From a checkpoint of a small transformer trained on Wikipedia.
Training: a variant of Adam for these matrices, 676M tokens.
MLP neurons of a small language model. Each row is named by its layer, matrix (up: input weights) and neuron, and shows model dimensions 256-383. Each number is 500 + 50 x the weight over its row's rms, rounded and kept within 0 to 999. Numbers have three digits each.
A block is one neuron, or neurons of one layer that tend to fire together. After each block is what it responds to, as a language model described it from the Wikipedia text at the highest values.

L10.up465:466484491566510519516520525398580501588486517519545510625533449479483565509521549494536477508526503537456394511535521454447511633450541461502484525487539491544411486433518485539474444478501479566499525440534404498490489515507411490522426549512524556544562551523414562458524476448552459437505529435491393505560560478494432440573460491487448513562538479512435526439532482488501403574470
Responds to: Mid-phrase formulaic tokens. Function words, open parentheses and word pieces inside stock encyclopedic phrases whose continuation is predictable, e.g. "also known as", "traditional Chinese", "°C (°F)".

L10.up8:437435454412446493485452440489532481497496512436495475483603516474543485481400503471525507490480493508540504427431458505488561512516422485448513531505505548541478535576484478476547496542446437440504586431434535531502539476562452484505446434577465453548463517555472391535577448458529446392493477456478497482558538609599417400503533579417505508450542429574554522391499594475576549524525
Responds to: Final table row cells. Final cells or totals at the end of rows in pipe-delimited stats and election tables, such as closing pipes, totals like 7, and 0–5.

L14.up18:554542523493416602419496623501493573480499487550532541512481470488446513563465585496475431617499557458517454540495527492455422482458520532316616488467530499487437533518525525452500524536556452584503525504567546532494565457542519450521520523429500549482539497607562451506509533430453572488532505436484539477616515491514468531540494421489505521496527464478449440517442480439520534558460
L14.up116:511550556531545525413420491466583472465524558488430458475511470487396546500484509477555429447479532433542443375522496573456415571486527481394500494399484445498592458549548471504515464517527537492441440520519563486598556580485545554533485557591457555463574540518530616491506402492436574499430447459463583523516578513464432446485515500497538553569450528527535403498474496480538596682489
L14.up325:577437431478502541473474471506421516547446460479508529479473577628374471592516543429603449516525540501569513484548540453597554490629556387451617538510455423506506493477479570490515498597581552588564520497498518503509445490557508445472485490459462599476530581438500487457430508494488525554579506566507493402471488545447452517443551577546534447499462543517604504482456494421464478471530
L14.up413:508466562506465532486491481517564450496487519390457508560584397504466520511540430485455408529516561518496478476473486492611463552456556480452502464519499464564523509454602494536498535504469458556425491532504579540557471490495420470510499557519452565448563529553462617537564555446442582508448515512465603527531529538487552465542582543545453521484536487497505410455480415467446523510563
L14.up481:611515567549507557586428462464547436498582489421504423522551498417502521538448563456572485418474522448523595453444525459524552478574437533469518547461564491524542483491533413503491533451583515504426453546481458500489479466474458526487601453476462511588498500480577561572519428512525497510501569521546560515475557482467447506449494576476505533505562492458537488483490485531529476488467
L14.up632:427496537496497401423505480481508516492467446539521516506646553526503509547545441430500486488451530443509447517518538483551498445530518490442470499491516538497530487576536556529479491476455526497469405416444524576430545518474554584491572500529526422437473620605505496445551485474397545400570528449513499507492493485470561477484546615579519526325522537498500488525375494442505500580496
L14.up845:491517540403480540509422532505502477438559525455419492584564461530492505463532504550540422479511611440540566487469438433530534522526475546412538510485547441501489585629522405558512524471500479479480556444441496537543562501546516436453515445571571516578358427506504453624503476412558400405450435579532561503451549492503552499500460554496492444536523504519581420500526521466484477495499
L14.up1025:419495457472449535519528552516525572526531518599510450574405534412560571555448489483409406485433500635472403370544561449532553456524527489430535385473575470484528470531556494520524537472559556482528428518404538632587564497523557523468479485451569499451472489575574430566512508444487500529496507417600610410524437506552466518529462524498520488462531459527590460510437472548444525531529
Responds to: Table cell separators. Pipe separators and blank or numeric cells in wiki statistics tables (sports stats, election results), plus scattered word-starts such as any, bl, ab.

L3.up45:521509424541413479514508526392503585475475495517524556497515565510506561545478575493491443491484460553504484503447470538478515539481452475509460549553580521491484474528497532540499458543498543577548442445474474525377461461490456550489508488540555459490505515408584635498533406443436506435480537457488514580488508507564555472504558526425469549437505545511519516329411512486433391511560
L3.up228:422469443478547517434502497532483536459490649494517391539495586508492467486430501493495454496491499520521515458438527520541498525550515432420608396411544570453492489563617568551578499563520562490435415465414479452428526530409469449499560499450540396520454529510586454434436446436548524502530557488457548564522531584578489539445509462543464517494445536520541456492492456429500490588534
L3.up443:503545450572470415489557524386416464441430525536551517614462472581427588507499479512516483477522362446493449491489524508468558491522550552506506492545552502494548520510491503537518447482475480495531454505513487504460485470458430532435429522453479448541520493462466532554570447524546399469489412491474478501517542443521478465446528482472483521484503522497601505407443549466408414496503
L3.up444:498513534504433440513493478426485497446519508527542574504539455532410515498501524455447443492487434464495481497411587563445478541539537557493493439540569579507581489528541489520424492553555561499521476556490550514599531554350495513471443553527521499433445528540454522436496444447493462544549468482415423500525551506490402468437501477462497522484499483525560511428509521468494314526484
L3.up498:461495424491539486481478538464446563509524532498546392537471521524546443557465461436524455504371461488505562495504554443629538508534426412438504454378540592395560500573556533583578490507437577487504513529533568475461548527455445527553547491515487457586557510410578582478408442454407439476514556450485560531446492535443451468446540551470500471484507468574458427485420504424539580539504
L3.up666:474532488492382476482565482443413549560489463523530484554418463518428572483475521398474450493562382485555503528403558511469491455551586523523557439546592549524517516505480595543522407526468489470497512553461466484471462603352419533535468596535554548540442492560487539369556480472451500522465493549418469555462553488512502492549552479466487538473508520469549485499415511502430319493527
L3.up831:486515476520452517517444531358547456472538496509573517531499581525508476557452547473475413510438470533495426372478446502483502550474530507509522516555518605459503457481531480567575543541656539560516449584504459576458524436505444531456455510467517507491479511434547558517520460407541505482500492469427510536476547521534561484505463525447429528471461510440525493372451458494433483498471
L3.up921:443513433526458537504446475533577462448442571398556453510531452455465449521462532421454467486575498557434513496559517490501552506460395419527454524543590557499415536462581508481509388496588573467509402603533535439453489505446582521523495531559473450555486527486489604464560423491491534396526565437456425533563490484532455479488516480439507493454506470464494486476522459437483435534474
Responds to: Word-final suffixes, technical text. Final pieces that close a long word, mostly in scientific text like gene tables or taxonomy: cellular, yttrium, -ed verb endings, plus list separators.

L10.up581:402505539458518594420486502438474533518527453470509501436526457483556471561480486453459438507524454493543477514458483521577503525380502465554479484555527570466608496514433539513528567591549498467492503473471452523369464532440480510477485517565452425528451529551541559436472520437511532471471518435558468572476457542451530565491524432515572505535552486495555480497404460517546454495526
Responds to: Mid-word fragments. Middle syllable pieces inside longer words split into several tokens, across varied text, such as inter-pre-tation, Amb-us-h, newsp-ap-ers, Azerb-ai-jan.

L3.up91:554480500536535447478520576450471491435479616537500527595419506505491558451522497421456516487487506434489465457440538519488503477517484481440499412550534561495521470497525535482480447513560510547501451487521464548542528360467532442490553488502542386489546518537462539496536404490470398460494432519495471502550586544543436501488583432476422491444500557502554521491548503486456494579477
L3.up268:495491516460461615534469513437506548408471490472443440593515452489411554443497526532553456516507572550471440478443542498480455437519515466478515431425558596431459476495617518486553439519521584534430398439535497530532549442475473522572471435558570528558540494553434541402476534460540539409525565573468461511554504517518412412390511541551562558439536539504462460524517453512496490563442
L3.up340:466538479594519459481567554436479522451445583488486526549468463538463571506509492507463477484548482437560482425516516453507503506561581504509535440520506533485514539458594610498512544469479475573556362478503528545523454459443436534515489420484535447410509539464428571554499465471478471374499476442570578509481479546569427587420447418518450536551397545547497483518498518507446514573611
L3.up446:443535365483506526459453502446411487475484521523518423530467549564477448544450478504534492502462454486474478467433489496588519576535501461427580442442536592417542523463582552505533505504536545512488501504483511537469508589417403453483516492478546548582502523479556527440437421489471448509561631436439544568509529559526522488470509507498431485527457498560543449417461463398563499507541
L3.up660:515480512555476554465540530499477448516481545490548507559512485508476568511496577495537452531489492493578456497451523466535509461511443514460525429499509535495516470493557567557530492486575462520488414357489455536362480516508389454510506445511568494402469508564515514514465431462522531387531500512565557562543508554537447605505498468511461463514506548469478530517495445502502585597443
L3.up684:488520527524506464505457499494464518503467557420567550542526390491429611472496475436437498525538464574522444451531509505481500511535498463494495426499580574506453531455582523589567427520631516499479338526496488449446497444414442565476467537485605489545489528546443522535459419480548509392532479406561526496495556490511429510539508469444516439556588538444536457478643412511548477540462
L3.up705:484409461590569555499453561554465573537498582485552519602495500500444497489496608556413519507471462460525468388460454488521520525562535530479468469481515561593479435373520538518460611542508495497579407520530439597471431461474374538543568502510487472542544507435471489484539482506548428413536493436554537580472526530519438510568429501430571535461506428480457511538499445473563566551552
L3.up789:509466510487543537471432487548526536559547514508486444649489457509460458580444596519545493501506511512498480521403439575543519516525444459473645490511506505443549475507550604425547451563524545522487474413477473437369510545474500545478544514349474444495419503587505507518556449491507525448531546437433484558493455517483493536451553415550364485524486502504483505412557415469482571551556
Responds to: Modifier before its head. Adjectives, direction words and word-final pieces that open a noun phrase or compound before its head, such as major systemic, South America, Middle Francia; also and, known linking to what follows.

L14.up525:350509468472497553516501553513525503572397521487557465566518538432518476551406402502520462532480536469561552510470498535481555459517508506480490470433512530518575446534541436491485471556596431479485447463491501578484449441478454555487573586429484556583506494504542566533494482503571424523545510433517488511479605513493485442417473595436503495565468438416453481431462526425483497497478
L14.up547:498472411513403483520600535551598519547541511469561496521563478504415484484472512446540426540503374565585540425432515484555522471493577412490516537478529594510441474461537515516488424531582538548544525573391505561516503481582477610449507488429504589558495493535440566466413485527529468464478519484473559489547579547510532558459586567449427411571503563478460545429496407486538437628540
L14.up568:499472489529518513566516538463537528487510568428437448492519526440445534572450540430537533608463464463559510591487547469400540520460444515435461524508487425472517561417490438537444526560501524574450436447412457624542552486458502399586542529504515481516416528510476587474433513442500433529458580573470494494496509435520503603485541427430462519554516560496454489425551444523539469475472
L14.up623:408470464496485470467592572487522554534484551593539554620583439550460533497480519492524478535441475531465481418405548442516513462543545602377484479419478448521521530501589454523455532512513555507556568413486489483504417461457461482479482524497526513527477470517491564386542591485535508476564411551497531490541441492586484444538502485558483413494524496501484426489478423529577415646441
L14.up794:519570490491487504538550496562447484492536470497463568515527485508450583469498528431578400525515484533467449437383562524528497535535534460484439480478594607544440437494466498521487543476641491556483507601403599468524546515474465553460503546515442485504533441460433500482421462401505474470476511530461499482446491529503585531512496488548450604515532573499489509596513451412515441583463
L14.up830:542494422587521429404491506522587535443546471476546446522517478457580534482468487424456468475417601556508504388426505406488486435421427496447506530496466526488496641405519559503496605519438469493507517509469431636516483420511482535481413474494448550503548568503469546525506544488444524514509529452429389560533518574631472428521589515437438551553407473517494589519534493429545438451496
L14.up1044:427532455460588545429522585536511492544541560590487545498481521489509518546490562483461534451532495475510537471418584443503504574480556496342463487420499401482540584513527676478452432536544614472429588549497541533510567433507566572506468561419494471467539520583520386456560535480551565471566495512484547535478638573516539529590488500443434466531527524554447456526532447406461537581558
L14.up1069:520510519489605515518494551530522512534437518574574552515495416536476455461437471452537499486475608498524487499447572529421494523440513393439617472516468474535527490527435469430534509408521515513461522483478515540494539401429529528532525525504544485531427508598501488570474479484556547530530446524455557532508646584537497475472463441459383383510572554584510403491531501546522525496486
Responds to: Copula before predicate. Forms of be (is, was, were, be, been) and "not" after a subject noun, just before a predicate adjective, participle or noun phrase, as in "the enzyme is almost".

L14.up71:458425523527470517475504424585434513422534456511433500451531523645492529460511542527635545439511645583478478487494493456494515518450419520543533436518537534472418535542601564515568548539450518456416445505520547525429569514488550506511485467498539518488505495496556440399512510482487459510558607515389489490482485503539454595466515494537505498552477465565502415482435424523497519512555
L14.up443:526446523461449563390423515482471536500419561570480548574514518493526427465409591554557486468454480582464561528364461477520493440468457559456531408464521466481463526532535548531542497516521501493421545552423417486470470480451461445510505512446592535563483615520490554410472517560479456532492561557444493439471519473489524500514574563508589476555612446565489485384496444452600411504561
L14.up507:487495543520354518567400529496500484563481526413418522515531460510496567500466467447526487449417598511488551609466474499424473565452514499442556477457457511547477482445507565526516508531529556467544410488529470512560456475463435458565417475587507401560499531494523525475506530410468433524494478533564448451513515509539434469493587452446518531489463518503577423453522473516518459488534
L14.up602:447484530453570495437500454521450558468430492585471499506488497589487587469508582483571555511523466445523449491488508487633507412447527484564466416492500529463476491479527456588581536543498387474493547435531407459485540527435505501532420512445528473504502534448551530543401527452509544469445555504542568583498517555518552504497567527506576486493494614569585403391500482458511434480578
L14.up635:568468528506483491502445557490401565483508548524529489526527465511481504457591503545506492476503462516627385544444526520539620384405490516523527477448452571568559504515404499560521505598473498455474530512476493486532506508512475478505444442518408588549441602558546502566461633513454486491435638493492525483551563557483513483515525400456494420480536504558502495453398524493524495499486
L14.up671:429471463464459506480453472478431541526486521517540554515445489488538486548562567528462418480584525429575488475550496537489481469475573495512506477532521533513543402396511503479494487537481590576472455595445399534536532549402457505474523517509528574535430494472529465512528544530494505426480596466459507501552537430503477495478480495493422501459497479572518518552468467436591377519480
L14.up784:491509557515533408454463505516568502473591446501433458514670505584428483512518453402555566577526495504560455512498505584525556437427544509560452442455481562441463441572503513522528496508508549476318553524518467500504548571519567507500467426457483533467370545503484528491501510542392464504544510532441443500469452536565481442475538524492438482463552593431581491454448471470620408502536
L14.up988:350471534526517435469453444533497425575548508546504476493555563496468502462501523514519500503474540477492428451521598487540566510601436516506499479494539535485439532477472431522469480456585609432500476456495525492509511500620447488493472432559487504500584549550465485408486520505438414445434484491393523481417497487549484467541476528471512471398494520517505498534513482523470384540499
Responds to: Mid-word name fragments. Inner word-piece tokens in the middle of proper names, mostly surnames and some place names, in lists, tables and prose, e.g. Tr-um-an, Cr-aw-ford, Copenh-ag-en.

L14.up190:493442478603482496483550555524643505428522581492525487528542493437482452527461460475583463556506503479475364469505463580553538534483554437454500474436513538541398551542540585481473582509446506418438519505460497576517569622488424502382498417458552515481429542502456548559430383474529376543440451522496568463539555613549487443569536494517511486619514560414588503563507450409505472502450
L14.up514:537535551542486484472537531484537543415455556449499499510647429548392525472520523492572494517435469496541443503505518521577508471528537522421531536396536511456439477474493514527552522501474453455433555462387532548486543588489521540446477465492483452533405580451457433455527478480483400355503405400437497478526603456448514472528502557399550519597548501491464519535493439528441477585504
L14.up604:578549468503507555520460499521591500512476472463525399502583425511529510553508516434523420448511539478643538463432475530545562448399511505360459495438617517513441521536580467462428453485541487541512529539357503546480514449524446519515512481545428552593433509469517507439550500491553452475472456525428424455447557500598447468521495473346476523558387438496586470477536415381466450551519
L14.up605:500518488527441448469528560434568489497446458587501459470564552480493582426522533535593598518439511458549449506517463526488573581468549558495505442436555552519497379510512481505443538487557547482510424565486492529543486468570428534511495531499529397536560521396407509395564511418505463384441420481485574511602528539549429444490544520471518581540409463486551503503443487456467495590547
L14.up624:551438487471446509536515474489542478435499525470488533467552476485463527483488473546455532501445502467550516505492474493510572427488500503499469487520591444557457491436508441438478589590478507448544500462458518514570451558492466492574513466410577576503503612551401477475484454435596511485513549444455533547537554526491500510465433620478571477507419473488582506515512531482554452508430
L14.up685:521541424511374520516480401471496487483515529496532391605479489531481519491599561448468476451464481535526563477534430430419540537468513497528463502538519441463412450546524468511512591527503533463522535421548488527485506439480455507525439440551515549549579513555369499479512577480566502471530459408490529391504545578556509427480511490485625492554523546545544464462478517488557488547366
L14.up804:521438439556468484519486516550439547441462582543551472536500463465425533561466496518560457537524505388568476451456500427495503455590463503464477404474453473523519464414506519530524529476501434546526603516477457555518493424467488476491509415377387530472451534533469506565533416412430451527491535553503464509484583537377496500534573588497480539580570495492471530565515477476542481550561
L14.up887:536473513506520520502518521467451553566520600448499538465430428629481571463543494504490496538533427510448461529446504507483463463467513526479484464453464479461433550545500516512466505546521490437474531481578559485556501445530464465478502513564458491581422511492475502447517522482565492597449517478525453510403618517451477425532536524523464546476632534537542420474471505500615436503531
Responds to: Pre-head modifier endings. Final piece of a modifier inside technical noun phrases, just before the head noun or a coordinated partner: T cells, brown hairs, autosomal dominant.

L3.up215:513494469488498507483459523509588516532479536367510534613480441514453454500505517461515507464407495487564453495507587544418532488570470464406476544433623624518491512446614512529495555456458578481501455563591497450498445483520535551614518554538483404571490473601559562519481491496455615462491554426599437594540475543541522502486498501440492538520477484461568445479457422494535455534528
L3.up595:450503530419490560475546486585534575497530546455474426602535518529511440441452522429459461505555580499526538451369627580484474552475499425425519510428500548510528525516587546497529443558404495514433541471481467449540466529494485514577479454453488451467495493435626455492453466481518408510593508521540486510426520527484454493470465462504460480490499555523503466531516445469654503506448
L3.up759:519459529493519542502460578552522580523508495401516497596510568510450470521495432463534504519437550492537506460467641541546515464553480489374563512408513584439581498486555477570568493509479566449505499458546519451569501467510475475586478478562500470528492501523494522527485431417494487463539555565450504494565573566515476524440557548516489491435439503490561474487467421435527520542426
L3.up794:539449532556466597484418531553575531521455501413454498533511461481567483513524500495522461498465606582494481518541637560524493515520432438439475520416459593431414562575582459506480509446415582451482454453521497539574496489529561504627443466556496400535529499485540522506494412485515486456525516525458471534552551496522437428525540532495498512461506480449504509535426386420560468553442
L3.up866:496500526464562513430464592539587507503486495420532518596480533471450475527524499451537440488476583403423443484540577550497559530551413492443621527494594478489499500484550554560485530522397531487472492512452464507541555521460538502591403543546458426550584502491556557427458527427479546493521503481428479509536598523477533501479510462518464552446484526489468466538509448448470505575448
L3.up875:523466525494467507487404561559620524516493458407482498594504540521459489494471476486571463500431574450526471494477562504482509524593526445413525539420559591473513513519580444544492482422491566441499446464489490494562503524526490397562462461540466446526505496541549569524488440373506460476530494507443571497583611566500390478498536522492467535491445411502524491481477459426563477586440
L3.up1109:476493491561473552427615522579463604550519561476513440559418518478538506462444583428461543485519551473594516366420578565487530516465376497344498522439529557492495510542650572536465440525512455536462472497503486522483515420497423545601577485514503467412469492409606466514443436478476405439560462394512491532470561526573451512510559479512474488464528519482533501538445430459511463535468
L3.up1111:535462487474505563431501472506528578541461541435484523609504544513449492492494574486529482484528545464450469443520563558479516560626428456466504552490505556508501569475549506533445499549365548444424431472451472508565483502537499535589390591580459384554489530456668443474501394416524537483524504496481514575460488509589498435522534498488575481455538506447459485539484390442545441485488
Responds to: Last-column table separator. Pipe cell separators (and occasionally cell values) just before the final column of Wikipedia table rows, e.g., before Notes, Qualification, Report, or totals.

L3.up11:347535476401568543436492408454548437456439497551555484510472482645532540591392459566514484490551477469511537481555438454622487533528527483397505448409557508364514487496493559505545452501506549541509489490426525494528546582465478398448489555529565501471503538540471498502521501470518504514617499570450531542495547581552530531466447500476476554556549444534531431349476497454515586507487
L3.up89:412485428421468530436559570385462556446559544524568517439547557610471509589484560490466484514524491440484545516453473403606472482531563475470545446466522528501561486465478478510559515541422496428467529475428474485507523487462460434470541497505486444483553530472533478463522508471550468529555485487466602510493520496483557579520454489493615529565464482532538475503520506421482595541528
L3.up108:430453436474491563479498453463497566464509502415516428546495548538476457525434577446507436524493517559513512420483530478563528531575466387395500438396522589449533580559555516529515483529507593385492434491424464486440543549482427503613561489580478390526478500464624521447473485399470451451571578454466534548510506527565460511465522523513459530464539505474494477465452415409516458526496
L3.up149:387532427445438488467534500399527548516470550467511512466491514642485507530421498491440475490515465558542526457480546454550508539483417449468507505464532590458552569501547505438515469470443582510496497520519516482430535473469435427541470527568522485527530566407499573485473497462415504434552569533542508505461555542552477527452467520497469610546582526526588451485499464502524498556509
L3.up189:435494520475479460447411412542445476442532506441536532435500636550536537576520570410485454478450534515565525485502580565545539486503476481553489467528451581548611514585477489583550455515474549449482553473420518501567461555476505403516438576514466473456533527481531414389495477489522481530628645497473518499496464531451508523489536496456469458448475440499551421455442422407624423430498
L3.up273:419506432488505431501537551445448464495592537555565417493443526552616497551493412560444506517521349495484585509500518551579485491481589581453512451519482531554557554509476521495599443473510508506565547546464525468508477517482455421403469483468474390459510540383477525459473506514521477530498544500466526495475499491514546497432511541554530482513533464497510515473399536476555466481445
L3.up461:389522402487507527440529488459520477470501482525553558432471536613533529560451477590513486496543472534550560467434517526547491469518522446412581436407505570399551454483535600485608458554496566507515522436522514473445500500426404448497494568523573519457535552502497513454469407446446474502535571475510507530473530550529525535441505448478455519475616547550515452389463474442557529540509
L3.up609:366530458464520478454503482384496471481481516578559508466416473627540501536432466563470482493519475448543524502506475468608508480450527515407538423458455585458564442447515524488642511513456541483562494513427517457491534574398418405459493492493545479508536543414475488504540438511501493462591531489516548538478540516535494480405431498549490509552587564561523460489456537461526523510546
Responds to: Mid-word subword fragments. Short word-piece tokens inside or ending longer split words, often names or technical terms, e.g. "ic" in Télécommunications, "ine" in Methamphetamine, "es" in Sciences.

L10.up229:528455536426499579514490473560578526507475548463508506468588470601451498475520438406474443500429460497565458517418552518450551532487516504542500486452508596461504520500616462503455545513555514445510433550447408474493474441340522498510582396510604528572527546585499519419540400442519441550544457492532503568488429505551499488435552478498470527505476487517589471514501415568513474543465
Responds to: Coordinating "and" in pairs. Mostly "and" joining two coordinated verbs, adjectives or clauses (laughed and clapped, raw and mixed), plus the second number after a dash in scores or ranges (0–0, 8–10).

L3.up23:505461506505479521459580509499638555491553456453586458523506504520477480573451581465484469484521543554566529465444503459567530473524435512395477453450599612428557473469566567493574622598561629401490513519357508465473598536458447476445474514507509470469525537523473495457543515451512466481575493424554511348474507540468444459499532507451453508516540557530581480499449457399482445516526
L3.up121:511482500485473486475492457457527558500488505455549491505452431557426607594445501557505500498505516470533516442478519491538498429538377512423498469387554591470491514484583478500558555545371560507514552506496542471489530491557502407506519550511513531539513524523475509464577544473395577537566473469537530432483551523492403456528553466428371672557573520531561462466469450434458494562469
L3.up470:492493428506401564437441543417437537465496526476578417522524546458452590454487486494555444476455495512554550415464510432593502481519430476439553444466571601394463511485495517605639493528468585533489443478415550524481527483448474565505459535467462420512444535544496560417489500399543511512567525529470521533524523519519551484434564530445496520499476470552543403493501481421489421494518
L3.up712:452497462451569506521529506434509501421523510437537484507530465611434500597414466548422507484536469420531519480408485481516495566543596512460507444490506546414544539451518522580538525532507530416469453439446522440522581456413475441520557487511464535506482515585383541522628532431504469445529532522534550494484618550501400548454534541482453536552510538568534454466501474477487454513509
L3.up786:444519467572473488475515459392498580502480461394547490498476512492524541547440426480535501477540451451516512513421562580569508432593464446497464437552576503424472593464488564565542501504459511428451520494462537568426562508412491518567531493563517505458528523522494539463597472396477507457518504482498519473464539464490396455481528500512494519434513547565539483393513469414515428568521
L3.up830:465485489464485468483517466393547477489491474498538507497489496575470524540482527525461472486523514492524495475404509491608507429495462493422508428455512540454543447484525546531564506591520547526488554444477524497445635478497470431468452454485500578428542518499448569500532480481447455531536457521479515440368630508482451452514491539457361649522518572546540506480450496468488480516510
L3.up910:473503450445462503490406510472522612460502579457535496513472503615423480537460465599520501502541500489571494425503522433527505508531483470428506468458580609493489501487534556544531445540532657511505504511427481504535523486443518441540477466477540508605473498488453528471496458499458536570513501506570477523519571533459427528502516476477415567566558504546522514419475465509556568557534
L3.up1119:468511545478471514498468481442572634551496473437532479478480537541457520574421465495464509497512519488509568443447520530579483514517512463419523493465474534438567472449552483527475505531534503597492470510538549470537611477525466514527471572434506556505490516479432532479635512456503421468540461495498509424479637550515421511522528549457434578558501504498541500454421468447446428556462
Responds to: End of names and parentheticals. Closing parentheses and final word pieces that complete a citation, name or unit, e.g. "1984)", "Narragansett", "Stockton", "(1939)", before the sentence or table row continues.